Weights of a small GPT-style language model, trained from scratch on English Wikipedia: vocabulary 5811, 5332 steps.
MLP neurons of a small language model. Each row is named by its layer, matrix (up: input weights) and neuron, and shows model dimensions 112-239. Each number is 128 + 24 x the weight over its row's rms, rounded and kept within 0 to 255. Numbers have three digits each.
Before each neuron's rows, "fires after" lists the tokens most often just before its 100 highest values on Wikipedia text that the model never trained on.

fires after: " P", " T", " K", " Ch", "P"
L3.up113:122155135134150137079082138149131173097127090152133124145113138085179111169152094144160101169091164137147167114132112129150110143105131122130145114111107136118159100116109121101141140177165126134164120101091105131142148102143146102142104131144105128140084079110115145096098117188139105149155097150145135099085136073132158136111143121144092108139129101104154123143125119170149122105102

fires after: " S", " I", "M", " F", " M", " C"
L2.up991:141127126160136135153157145146130154121137111101116148151122111114099125142145099148144146171116098173104161100149115133115145115123103150131149149109172139145130088148124109136127120168137089108138115137144172124132132126101114154094144155126149154111156151113148111160115132134119131159135137124134149112099082137121133114122158131128111128103113137075127094142138127132141102102123

fires after: " c", "oc", " t", " Cl", " C", " th"
L2.up498:149108135115104131145141126123119119154100131157115102106137108124112140074103102152139139129147124081137120097114085142104110122119111097114132148119094121100130096090136130143167109143170111117155102111109156098142151131148146088181150163156088136132112107121175135117135111181153167130146108095133114105121095079110097100137134130114150140155146138129108174115082098145105081142148

fires after: " A", " T", " N", "A", " a", " t"
L2.up998:108112106118085141139146153142129160141162154121112116097128163125146090148126148127157168145111137173122137099135127111147117150153152123125169153063110129132153137142130129126094109110129102151123089123122145146130122141172151143115132104116115129139088119091118127145171143100079152112150120082090104118126133123076126140140141095114128118127146112140172114092173117088116142145115

fires after: " r", " c", " viol", " re", "omp", " C"
L3.up988:108137116115142128180078140165115141133149151132112136134155167144088093138119105108097109142163121138124133109142088128082120152098142126168103108131089137122107093144132102110126137062118113135095129133104175129144159146118112112143142130110107167145128098122182173126170104138108107148132161168059135090114125110139094162105142128093148146110135125139118110092098129128118175161133

fires after: "ald", "h", "d", "es", "le"
L2.up330:130121146139124142149123152110133093144139148123115136161109113090097152109086123140081155059148142105182169115107117175098086139125108165163113108108160146127144098157171150156144108148151156095160128099127095107109135153169114117124129136134086156127135102145115123132103115108155098158123110113150110165080126142115179149102138197129098138152137156134115173131123124130085164133145

fires after: " V", " G", "G", "arl", " g", " L"
L3.up1121:129080155174082115108123119176144118129162174115123110124174111124135125153160191149129120098118126081079106125105095129149145144121143141129148147110066148132142128122121123127121107121122116141159093140103110135134142106106073121112139152093134136134069115138110150130103142109158154070113105140134111087156113124091138122136125101080154139089138168160165103124141125107091145163149

fires after: " h", " H", " r", " ex", " se", " R"
L2.up981:108115099108163160147095153134111120104103138105146112120129141141116073145127139148111136137120129162137171082094121171106116162126079127146149118151129159146098110149129130088123174125109132137143137162103098109123159085133115098124132136141135102130139107118151158137127095124121130124112138118116139131128099136134115073098113116145157152142167157155152147117114152118149162105134

fires after: " K", " D", " k"
L3.up234:180134068116093109136153136154120141135173110121112172115122126123165125108096122096133136117115093140121152164107091109176138121115112139144135114111119139108105090172097095144141134161130145127138151098073132140097120114106155131150125161111112135122124121130130161127124079122153133098167099158111087105139141113146142107124118167182158133167145125155132142137160105145124113118134

fires after: "ot", "ul", "if", "ur", "t"
L2.up371:139138113139113124114085156097105121098113117153098108105114117113122102154152111103148086111176125150110168163120157122118137087145098139137128113135105145121125138121136105110097082153149125121110174088155132167140112100178103143106127124123162084124167149149115074164154127134153159145167165157153137116135149141121146097124144138112108159111135122134122102140106116179083139136158

fires after: " St", " st", " sp", " Sp", " exp", "st"
L2.up950:164118136154133154115093102156129111123123135142106097136172127103138099149144144108157131132130145151098159137141112128143103150125132138171130130189051127107121059182142127143087106084095139126116152130193116113080129124129136126081186153150107130105143115127131133109124115170124125128158099131106078134116088176126157121096154128149112138144152120132131163130166101095151172111151

fires after: " B", " D", "b", " b", " d", " T"
L3.up622:120092150119168144103121161130107149129129110161113138162104133116107149133137104085119140116114139145107165114156104102128098142132119149106115142120141136126142134121132083115145127132128153122115119144113122122130129124098163097082170080148158184113139107095118144121098136147120146107108158137154146152151113163111096125166136110102138121127085140141119132122135146125152129094115

fires after: " N", "ulf", " W", " K", "W", " Preceded"
L2.up694:182125098155126134100120105089139111114127124112089103118138127180152134145164136152158125151128111129102114159096140133115128116108145146167147150102087130125132113124113096141126147102132113116116181136141118106137126119123152164113135112142067091112118154129102108151099122110113137095154141160137170118153114146134125106185135128141164135129132149128154122140144111219108084141179

fires after: " F", " C", "C", " f", "B"
L2.up9:117128141114107130158133148116156138129126103165146133118174104124126159148128109135133137132117117122111147132134108116093132169150097148133147107126170114127140111098127062159114115137114115112147072111127115118152114112081132153136057125134151091146119087103139097176097107097160135152127111133117104148089088158154186142143137134113116120091098138130130113146109152124148152139137

fires after: " b", " B", "ac", " car", " m"
L2.up515:131147143147164186115158164169137135116155125104147122158132142098091106100094083101057160122096129122102133090120147108177096094108157183116121145121102137152153104203110129105090116123118127110177118153099119107159121047163120138112132132153152117135126135155117115132156133103138117132127093115100125134100123124111149083162159106126107147106130140174154121171092116131130139144111

fires after: " m", " j", "H", " H", " v", "M"
L3.up698:120154173143138110160180129109094156142115101153146125138117124143154124128115119132126169088073133150108171127109112153171146128120143130127168116153121111115134130150131099114148102157107112109144100160119111121129140082132106131075077128176118110168093186129155133124137089121105143192123122123107076116136147153145129122103108145149146113151140114159155146140150089107118126079155

fires after: " P", " p", " cl", " t", " It", " c"
L3.up1279:128126120097087154098124088156122142100169081158147132103128117157128137111095128143135076109168153122146128087101114111150136159136127100132106119126145124137140092132175140121087112161175130147140115107092080099125159084131108105157118139128138121129103131105123112165113117161131186153175125112107104096089113112166128105149133122138082114130147127137084105111143081138135107121130

fires after: " R", " U", " N", " F", " A", " He"
L2.up590:128150125129141118202096114138086153144163096120096122135120079094113127191108109118138155104175110137117104117124108149122138125124203139121132170116141112097083127123138112104124125158140173151106103147142120148132131142111129104192120090148130124126135127155136185127127138139148146108132153124146146101120091141126076133112109125120140115079126131168110093108132133154112120098135

fires after: " C", " F", " V", " f", " P"
L3.up1223:116118101152122162098095130166082160087131096132113128101120119120149132161145112151126054170175153109110106171104118116116148139137141140109105168107114121137117164159142135115141141112147141124135155113147097119129125117105113133157121210163110131112122130130116147145075097168152111110119100139143143119125088171135119146097158117093110124114107148136151109147106129091120140176166

fires after: " V", " L", "b", " G", " D"
L2.up1132:179105124176095170109102102133151136125171140125152126146094151056141111150144141120117147119094104104163126143122148151137082139095122135127152189076119138114140150112151137126170116130131112116175117099097104139175145134101108128136134148114131117112095115102142179088128109125123155145130153149159101132127132155136138141143133125155138129135092099145187133137120162134155140170121

fires after: " c", " d", "c", "-c", "H", " H"
L2.up200:152116123174129124101093170091137137144148142153146140110140128099142128084132135137095079139131126115097129127159148117095115136165104138152165144105141145157151066138140140135121107131155130127179108123157092113108083122144159095071157090144105079129112167131169108175094151120135151090125109173121104094110142121157128108125132149139138124134124128119139148126132160176094168108162

fires after: " w", " W", " K", "w", "W"
L2.up772:174150124152077112062127118110109182137127131106134119122128157125131135184153104147127091109098156135106104167146147103146146148142165131102084149142118131123121156157090143171191176118139152136129136150126097132093125136073111157110125125145101124125120100098126118110123153135192125142141109089097118151159128146148179134132148105090150110140096135120139158161102117128112078151146

fires after: " F", " G", " P", " N", "eb", " f"
L2.up386:100122104105128177143101090119122161119134132077130156143155113105105112157135152144158137081115101146085119150116135111139137122167130124162122145157122118130122086146181095103136110114159143142133097082126138110127153125099113154181144153160091095128147117160130190150145101126170123123098130170119112131141154132113152178095163130074130072099146149145114118149112146142062102129138

fires after: " P", " D", " C", " p", " N", " F"
L2.up553:131126132103065157118121116141089172143137107108115147103098129096104134169143153162127102094154150113077114124147118096159144142119156157151118136136099081092135118177133108108118136087166107118160164148162139123123147089121144125150142135136111122150127161134153120136166112081137173135070121098096170091150097086127150107132137150093175139141113125130117174114101120130138148143102

fires after: " K", " A", " I", " T", " Ch", " W"
L2.up143:128097141113137098079104116132127141119134101102135159146111100077099120091127107092126072129180143126100162106104128129140111121163151142099126143110146078115120115149117120114123150130172169170123143130128163128107104137123124178112134153136126138151102133121104165159130107066138178134141107091118134124088174123124141121109141131116140112094093163149148107088156089141102108140140

fires after: " B", "M", " M", " b", "B", " m"
L2.up668:135155137095165128109146163094155115137164089102145115088131127111156128140137113108135102156093125141091117092166130181120129144114112159161116108106110074161099171154111104156151145127139125118129153129135137113141140148157077164116143141109130069121131142099092153127139128142194115159141125164117130110115142126093102140164161085094184108121101129117130121141078126137169114093110

fires after: " T", " A", " N", " D", "A", " E"
L2.up295:143115093122135174116057125144120147167182105126133177113133100135122179118126097123111119129117136120132113097105116168131123149135144144138108124150107116098152103123103109095131113103110077101151164169142089059099142160118116114118130163169091114123120149128103138151127087117130111104117106126176152121132114137074151113075070082094112108127105144174182142080179095148133132134164

fires after: " M", " m", " B", " b", " Mar", "M"
L2.up895:180145105129144141108123168149157147132099146123168130133107116096162121130089128168109125119161143126121105086104105123114080132145125154129149094133116085104139126135124133137100150139117157121107148078082165061133172088151108084131114155149143103134118071098095107131075105137159133137123113134117120132136157161096124117149150104147097137126080147188143152114124147109132157189151

fires after: " M", " F", " War", "M", " m"
L3.up326:130149154108108099159134118173161107143088167134142093102145133144128133149152116131125125184122093157116126117094139166103147145132123133131129134126042152153111122158107090103136107139148120117107085117171079123145158111147095127143114115139133128166130113113168120084082117116145103148105145140167167128142116087104166164143141102153099096103117124100156118115103150143138144129099

fires after: ".\n\n", " (", "\n\n", "\n", "==\n", " \""
L2.up1060:120156092160094080145107129137160148112136112120127130101131174147143134101117088093083103115159151089125140130129166149133166136085098133156154110136149089101151091112105127148120139135126149104133091141139131108092107105156147150114184119126112124111150097086159128112147143097133137112107144147148160188105100122148085096130117147128104179122128134091122121119138110128147149130134

fires after: " (", " \"", " w", " be", " re", "."
L2.up1093:118151179114113095120153133145111134163102173109146142103144107115152118135145089135133124140104155139146104108139108125100100123124152181102135120123084123121093107125128116127163093099108131116171151112160135111124108129137111107114123112162174172162101072112154153101125124179119089088103150135128169094098161120163107094146151115123111119111176123146156132119093134146181166156140

fires after: " V", " p", " P", " v", " t", "P"
L3.up187:139102155055124139099131094123121145112139122171140134073115148159173164130147177173134111105090117113102115174145091122128148143111107148123151158184120125071167161138115114138150132118099090149104122168127170120097141121132100155142114136141134132109083110139150122113131122147160107151143166117122123100098153146149113114139159106098183193101137152201165085158098113135097163129134

fires after: "ol", " Dor", "l", "v", "st", "d"
L2.up1254:052084140115121156154108131112163127087161143180107127117157129124128141129148166136125120109112103119170100156132127161107096065145124129137104129151137131130149097106157148115148099104142136108135149109113146146138151123114101100128107162110118133119128099126111141069158193165135117162112142144140140139119189120149115164115147100126099151129124132127106131130117114108144144137186

fires after: " K", "h", " Ch", " H", "K"
L2.up782:124140118097119103125135107124146127136173101149132128094128087093183131117126110118162148149109100111125149109129129165164135096077161144126116157132097120117123108121076099129177124118157084129145120171103159143130144122138150094096131107126103092120081135129106156107113122134155098168149119136115100150077116086139158169162131147119166101082128137144099149106129116105149135137146

fires after: " O", " A", " P", "-A", " Ch", " L"
L2.up1043:098099136107182151126135159139124106130124107126099178101135082138153128150137113168144116158111131110119136082154131135159120117142117154074146115113123121158145165180140149076148108168138115136104107137117123134128136132109142123132119128126098142146113124140136111100119140090154125143149099124152099138143090150106128092120139151099110126095109151143126152158068091163082139175146

fires after: " (", " w", " \"", " sc", " sk", " Sc"
L2.up1215:102140136162132082101099150107144166155131161153103116061166139161090119111142144109124112161166151130091169113121139132129158118105129075125124090138142167141139135146104179101109131128103098089153150116118154148125082101090162137135149122115131159132125116144166140136177173115099153138142132100135137157156119138139147097135078171171143094153129127119125134114109107142114115122134

fires after: "st", " St", ",", "osp", " st", " sp"
L2.up1205:122081133093143155120123159117121142160130147132120148081154115124147161167139164128132134125154126135126103136157149124135130122135136127117114104162116117146162126134143102153106142104094127140095139110141119146135151072129118089106143104155073135158133149145156098114116128137120175113130145127123178140149113137161101084079138132130114154115138131149146124152132121076167137121185

fires after: "D", "re", " D", "d", "L", " Ed"
L2.up896:087108116139119158141134119116104096096137159163135124126101104138146130141140162115113139059150121168137104129150147162107136122123091172149097152092144129126121070100116080136149109107149146108153090113081154089122136105142143139139158132118116102121150139147136145150111145122128154099115178123123104169126083155087116105132115148132163143104170132143142148130130155128155170122131

fires after: "st", " p", " d", " D", "d"
L2.up160:125147156116122152099114093156089138132127189153115123165083125167157127157159154141128141134147098161113148173117146076148114126165159153157141167127138136090128139152102122135141136088169136128114167103122130128079166111129153104135162116124092126122086112184116126164095104146162132139144174122184115168140096149135101113124125098124182123121081112133123112115106142100144156109104

fires after: ".", " w", "w", " W", " sl", " sh"
L3.up947:125107161159111117092137143112133149131174144128132112092136119102184107142122086107143153117112143151128136148100108089145113128129137154125120096137139155151124123104136104173144144122120091129157126099122136108072121086113120165126139157144117119134076148151154150134162109159120130118161103115117109184183141118140064077146127135148125139072136126107163131113151094120117177162123

fires after: "20", "G", " K", "ac", " G", "ag"
L2.up40:113148165169153127109087135133141108119165149110126121123120118079096118094102192132188108126133114118140119156142160133164105145100151150124157142082076139147119131143155138115139100143125114139124113110116141144125124121148151178114125120087097121098176155074110097155113085110124130105105091140103130089151138164115150106141168113142129157098119104139134113109209105137103129131132

fires after: " A", " M", " P", " m", " Ar", "A"
L2.up220:151084122155120172175132120128096125093137102111115141157133109140123126100151095162168112132136107151092146136151148093121149134100161134114158104122131108174137122173090136086114164128113045181153150142099064123127160121141106116130119135106091184164110133115110135136115104075124133095072097147148114146120121144165145129116110122112080158149130158128152137162127130137121124163127

fires after: " S", " s", " Act", " ass", " Ch", "s"
L3.up1159:091134131118137094137116094118104146115103159118130165101146105129153141116147086120130148161147120161133157098141115107114137094129147120131171126152098147133114116116151129204127127121160116146147060120121123151162137098129154150098076146130150138133121128107108111147117116125088126115118108094169151076058123096154152135150142145160087072176112088127089128142145082145153119154097

fires after: "h", " K", " h", " H", "H", " b"
L3.up554:124151122125115106101135151151106155091150154151153133082123121109109150131105122130087123124096101152123136110117192170141115137082142115134121133106154165176147152171086124130146122175138141135146118178097142158088115133167124110129158160116127145123116137114183129118137070129178141136093138150110098132119159135099157094125121170162124136144161131139154110175161106125101141106112

fires after: " D", " E", " S"
L2.up1167:131101121141104139136105148153137111130112079152128146163170115112126089117107114145182124132121138126114124113089115099101151123119110118117139095113108136109114172174123163121133109131135188106127126174097138140136093191109119135119151129126154153140127135153099093116111091103122121152081086122129111133151122135111122138113125126123195124079103121145035086120098120139120101091094

fires after: " H", "H", " t", " Col", " h", " S"
L3.up176:147181149098150148075113103126144149148142148139130108116128134123115120164105126136079139157101131112126120106140142146175153101112160157139116110130095156124096150109138151113130108140173101152114137144144120121135094118108144109112176130157108111126112114153151145144114134172170124115112122105137130092132121089099148059174137129119097129158162148121131081119178109165124151123144

fires after: " B", " A", " |", "B", " b", " G"
L2.up729:145125113162149099115135137092170123158139134155101122140121137103176135126152137122138105111116110142099118142143083132166146144106140111120120124150160163121088159165101097129130129139095088133113101136109094152132183177127139141114148130095148155159128126132133119131151101095118136182154117136103081134124075157111139161131155059052128134129105140146148090156147089150161136131172

fires after: " t", " +", " −", " C", " T", "t"
L3.up1169:093130093122116142127080155145109139135134116115099135111119139183144162176099122155136103136142144126132117113145129057098124137125110172136099153109124149132129143141099154138150078112131111169161170150159119109145108099147149117120191102123120134118104121110169155143114111134135102138105108169133105117111148128128085124127114173090118115096150145132113146101153161124160132157107

fires after: " B", " b", " Q", "b", " T", "ib"
L2.up1171:158153086121186120114106126143091126116104096125094175134080149127139118108137128170126159098127138149120131120123090092168132137141158170074140152149142161109109152143121112154156127091148165140161156097123126092104159111136136105125123108060149112110112093119115134119114121097173132105086095140110129104108142123117151163076128174153118125133144140158144132120118156206118129135151

fires after: " P", " S", " Fran", "P", "r", " He"
L3.up1058:121113094113118107079137128125114124129153125113132140118139149118092168098086161124164159127162131137090147125119137101184123099140091126167150104102163129144124123148144109120131124090124106117131089160071138139101154103159141132115139131125131094109144097115133117076149153105104138081161115147086129141094095158105116123126130160134101161125195114141083101121121146117128121105117

fires after: " m", " M", " per", " G", " hor"
L2.up984:133157089138142128109135157152135108147115139117146137078115155085137094103094108110108109154130106111124088152131144133149086207135119147131094135101155104138122132142153115097168135154142107130123102096140153080133140119120117122150154121129111102174121131126120154128098105139135140122163139172116112129161136136154172103144153105120135086116068117137127168162146139136142148169132

fires after: " E", " ex", " re", " d", " D", "che"
L2.up942:124094098123156128134114123123126130156120095144124141153155083119127134108116114116123091102115138077126112138147136137098161149099122140142087157157156098131135084145101148124107104141156130127133163146136115116100144166137158103133130137118118149140109181143170154145146120116146113184153152148112107144103154120122099123147119117126163078147173163108114124120145154120160118128107

fires after: "d", " D", "he", "che", "l", "est"
L2.up1100:122126135121177112117131116104101140131121137168118131115167093111111106130099152151139112126123138120155124152106102109127118155088124144156103112154123162126180083086127132123171109074144133126161171174133163137114125129123116135187140127105129109142110164174159113126103123150140098175116155111121119120140123132170106135096120097136164116128091115096091100088137135099159146107130

fires after: " K", "S", "-", " k", "°", " s"
L3.up781:199096111125122105156126157131106108172130158122123131111149123167155137126153152159141121109112107128088156119128144163156132125090134104132154132124115106089138086150150103132137160144104114119098129135134134135081133155122147156184110136128105157142120088124156085129071145098158093106109094125111165105130091107109140139131094126148091132150118167118120103119148116165142147133155

fires after: " A", " M", " R", " Ar", " T", " D"
L2.up149:136128095122160194181130161132113115131145104126095126134129134140135134149080132153162124170164086137132145089132091126172116147098162162135130142113130103147138108126098102132111162140144130118140126104130146166100157174113120098106172138110112126125139150149127150140110108109117131134087165161118137154159117161132105156121123116101121123115130142137098142074063122103142102085120

fires after: " T", "at", "t", "T"
L2.up1267:118131121134168119109126147144175113117077160141138129114108106093130115154131101190134097109131118089149120092112114123125141118116140095146172126109130145143139114140154133112114110120141136181121141144174122128136139170143168107116131122098116102112112151118146135158124101127129140141129148157163097116145157103096138094091094111095124106124172057134119144132163135109108138131065

fires after: " A", " I", " O", "A", " T", "a"
L2.up69:111136083117145140143087174155104111087127100127128177113125108108177125176088132159143124132135125114151112100126155155172180130130132169115155086131140126151173144104151088124127137105152136150148101091107133164116141133160136111115146104110114154112113170143121128123140146103130117114149110133074063134131094126079130139153174131105092116134127119119141118130115073094108111083087

fires after: " F", " K", " S", " m", " V"
L3.up1110:134101125166138146138115095094109127105129113119159172140079151154155137104141135148180115139141156145110134128102104129170148151126143114163192122093134119116078118154131118123158126132103127115135140124144154122121076201116120122138153150112116134149094129149136099138110089130130091099143155157127101140118130188131133117137119119133119147117146113166109101088159185130132118117092

fires after: " Y", " J", " K", " L", " G"
L2.up507:118157134125123140112132085165195139103162161086150144131142169139112130099127136116122169136143133117115092116134124095166101113103126179133155120127123141093133132119127130145140100153117120147149119138125095152122146141142086134090121127136127122112147156123143203141122116138148137128146150133094135107098132140100147111150123127148176129133148142157149140111148099106136159146141

fires after: " C", "C", "c", " P", "P", "Ch"
L3.up492:122157192142168122134116122132088088117104147182117120110126140143134148122114155152157156132125157147106141119155144130114136132058122133097116102130097127119135132148148140126155124068144112126128116120129110093128152142142095169085143188146135168150126089121131117112165159093163111143110136123129103098114136122127135115143135113122112123109111144138116087150127144101163144132109

fires after: "st", " St", " purp", " Sc", "sp", " sc"
L2.up674:135101116140092142122067121122136154157164166168118115128156110102127142107153144168095096126125178163126188109127122103139112109152143159136147138079102123084154139099151096155117153147153114120103129146159124126102119118108119066113176157124147092097093088075138164094147135144126190090154105113134138163088117122139151150141160124156148151146132109144129124123141116136121102150162

fires after: " B", " I", " M", "B", "M", "L"
L2.up823:185120117099147105089128161144132147089121110138125143099102164106120112103122134125124136136167125123106150152140129079150134158160136136153103148132126115114153140139131118125132140136180098170139086132112109116098153178145141120116088136149153099105153142159101143100077169097125104135155158167168135104097120141104128160147150104097168123145180136156143151142138155114122127123129

fires after: " M", " Y", "M", "m", "ym"
L2.up677:141185098111097119121128176115126104132138099141142168121135113131120114120111138133128098150136112129141110102120154138121125145122169149090156124113157129121112160130144138133122102122172100123144078144061131126048140133126120132117153175132152133134095108121082113106104100123117152121117117165136140138146098160093108109130122142115136110139124122152116121172119131156094105145152

fires after: "le", "ic", "d", " Cent", "che", " Count"
L2.up855:155096093128125137176144116123169137109130080153155117133155142185132103098120110132128161123114141084185120114110121133105185132112126166146094115100164119147126112086107107125139110058184113127141125137114128113105164163098160159100119105118132090101155152127080103140144067155119166118107133121122140131130099119135117146144125136114125117119091161077134085093152153103122159140130

fires after: " T", "T", " H", "H", " h"
L3.up274:128124129096116165102127138146114176119092133141149126143112166133086181136123123175153094121154159110111116128098161124116140121114112102120140107095088143085114128151092107204151120137135122161103107139094087133090110191145135110119155139105088135139125106164166149152151102167115099126141097163123123121151138114130140156138133125138198126140114132123144092157150068109119134128149

fires after: " D", " d", " tr", " Tr", " g", " dep"
L2.up520:129114135112177145154102128136096128145113108124164154065149157148144134136116171146113116067142121118137129163133150130141098148087138164089126115131117131114116139148133110125172130124141128132113074125126142086122156107124160123126116132135141141114125099178145104145138092087124160143115161120173102127121110137110131131100102139083143154137113108142150175162137123158097107113173

fires after: " M", " m", " Am", "im", "m", "ap"
L3.up932:137167125163105137119127130125173108132140098152087120089106089155108103145149107105115129152145130152117118062115093140128160148112119138085138135137145144126121156142146093099118132078110059141141157111126113135110145143176144156132191146139091128127121106113140104123056124121103119138104143185103138120121103115126196148117110133150098099123126160103093115160167130127131094128118

fires after: " J", " P", "ö", " Br", " G", "r"
L2.up471:131161120141130129144143139182135110182138141135100132120119156149140166133124141126177100105109107109085145132133106072163117142133122143099112088102134165119138108133165112136151103095107139151084094169116106142144106150060159106136182108137104123102088107108122088134192127107152100071109132075128087158145096113116138143119148125130121135127163099124119062170107152150122152131139

fires after: " G", " B", " st", " St", " V"
L2.up630:165091125119138139130135077109152114141113162100140124130136167083170171180121165121126107153129146164108147121128109101180149133117156129123125120152085098103106124140154114109137133127093125124134121062175133124117194110109118089098123138150108148150098113102123140143126146139142139141170110102106048161128141103130156157133136153122106127113114101116176107110174135065142152150128

fires after: " P", "P", " C", "p", " mag", " Ch"
L2.up150:151131134128127130129126108116104140152160099176110140115138114146134100105137116123129133183153159133095136107157091134127108094140140127125132121114120118133161152166109127094102124118153128080121149148137148135118125079102098155124131186140115127131094117112107128130153126150118146123121101164110102124152098104141176148117159159115109130130133107124115118130076081077131138144164

fires after: " tr", " Tr", " B", " c", " conc"
L2.up1233:147141157136186122116151144146147152186187127125138127092152105112151154137121134130115109126144128157112143103171110139114122141124094141119131113103160110115119191121139134073127103121131125101131136091113155121142167117090129115132194119138171141148121128175135107101155118124163119138127140087140134089118112105113105080081151119116107141063108112140142132123095177149109120157100

fires after: " C", " H", " c", " R", " r", " Ch"
L2.up1079:118116146103144158144116113105167115167122118139148126098096075119119059119148145132146121163145137129102138072119113118139137137120147106174093118129114139128160131143130137151144138111138117160157139159118162103131156097070133122117154176122128156151078157111164126128112108158136127168069116150123150121133131094121101155131121132103106157163154091184148111069097192140125147102121

fires after: " M", " B", " C", " m", " c", "B"
L2.up495:158162152130141091155165153162094125099104117188173137146080148107133117142135109125110174138133162152125145113152138088091121095123178126090107143121144145138057098115162142104149109116149123099124132085148140128130149093138110103176110122114115132141113107121104132150083093121146152112112119150130133113147124113116174125100143128126084122116126131175088130156133163104082135149162

fires after: " T", " d", " D", "+", " L", "-d"
L2.up1101:125164156107124132114118119137154112187107114116152184087115073098149095096109147139126102088124117111112123070123116135120145108130105114129136145123099150095120123165164131112146120136148124141142150137105102149111100137140133117086160125109115156101125129135121055154134114100118144115131096132208168111130120148119109124127134095138149116106127154132139145131148123129125122131142

fires after: " P", "P", " pr", "p", "leg", " G"
L2.up1017:106115179103090138114121091156141137171151118132127096133124147145152159091112129061125107106131109069153123177096147154140144133145103145127119190124143090109134142162126136117126168120154106141136151127119151140139130120123079122156115163116105131157092071132107145075121102107130155092108111125136111106101148169105113134156127156113169152084051118128138101126104136103109154132128

fires after: "-", " L", " S", " (", " \""
L3.up148:146132136146103107129115104128135102111149093116094135098205106136154137115104117118142145184085154101117121102155128124132177109132115149120143123116125146105158074102119116139139163175140125094156149156096158140116122110111145094141101128112126126119135148136146095103151137141143114129143122164137126114115081161135085154124184186129150125117122153127155134119113097094130141097142

fires after: " L", " R", " J", " n", " W", " G"
L2.up1087:149104116110150116145127132149117171099174157121149123117156125095096117088126159141160118142118124157106145086134062153161129124139124139112129109139117141164148104131147119115105104104062134175165101099084121162141113109139135128129102158156153138122097165113160105147107063154130114136121148139142142112114078088108126105123092136118087116073141116148175137142131117130132132138134

fires after: " y", " Y", " H", " D", " d", " w"
L2.up435:128109120156122137120133111135119150127135123168140111136106123121167142159130090127109136111159133101136153145128171137137097111149106132127126173111131100138126132173121159149136113151122139112173144136105105079126143129152072097109140094167133131121107143124167151134141119097112187132119124146118162086180140178115065106149136111097174114134200133131131132131186154125124164123121

fires after: " R", " r", "anc", " Am"
L2.up126:140141106089174168134147150121127102146134102121150113114143125140107142124112146127149105102132140122131157127110154130151133155180138092098092131136135102125098151133140144150134148096135122108115105152131173122091154127123104110134160129156127114132129113115140135078092142184118136113163103126135124141141090171099180184144110125111138172124150113144135094100086134114084143105131

fires after: " G", " R", "G", " g"
L2.up876:106052105164145143096082135110106161135153149174124110127146120111152141118110108132146102136177124128093140079150134098167163133101159155112136129117087077109129133147131132089162170142156113168125118128121089114109135147089105143122152155148123124111133129112146181118096126139161158122089127141118102137099121112124127116136164146083143164074149123145089105161122121125135112145155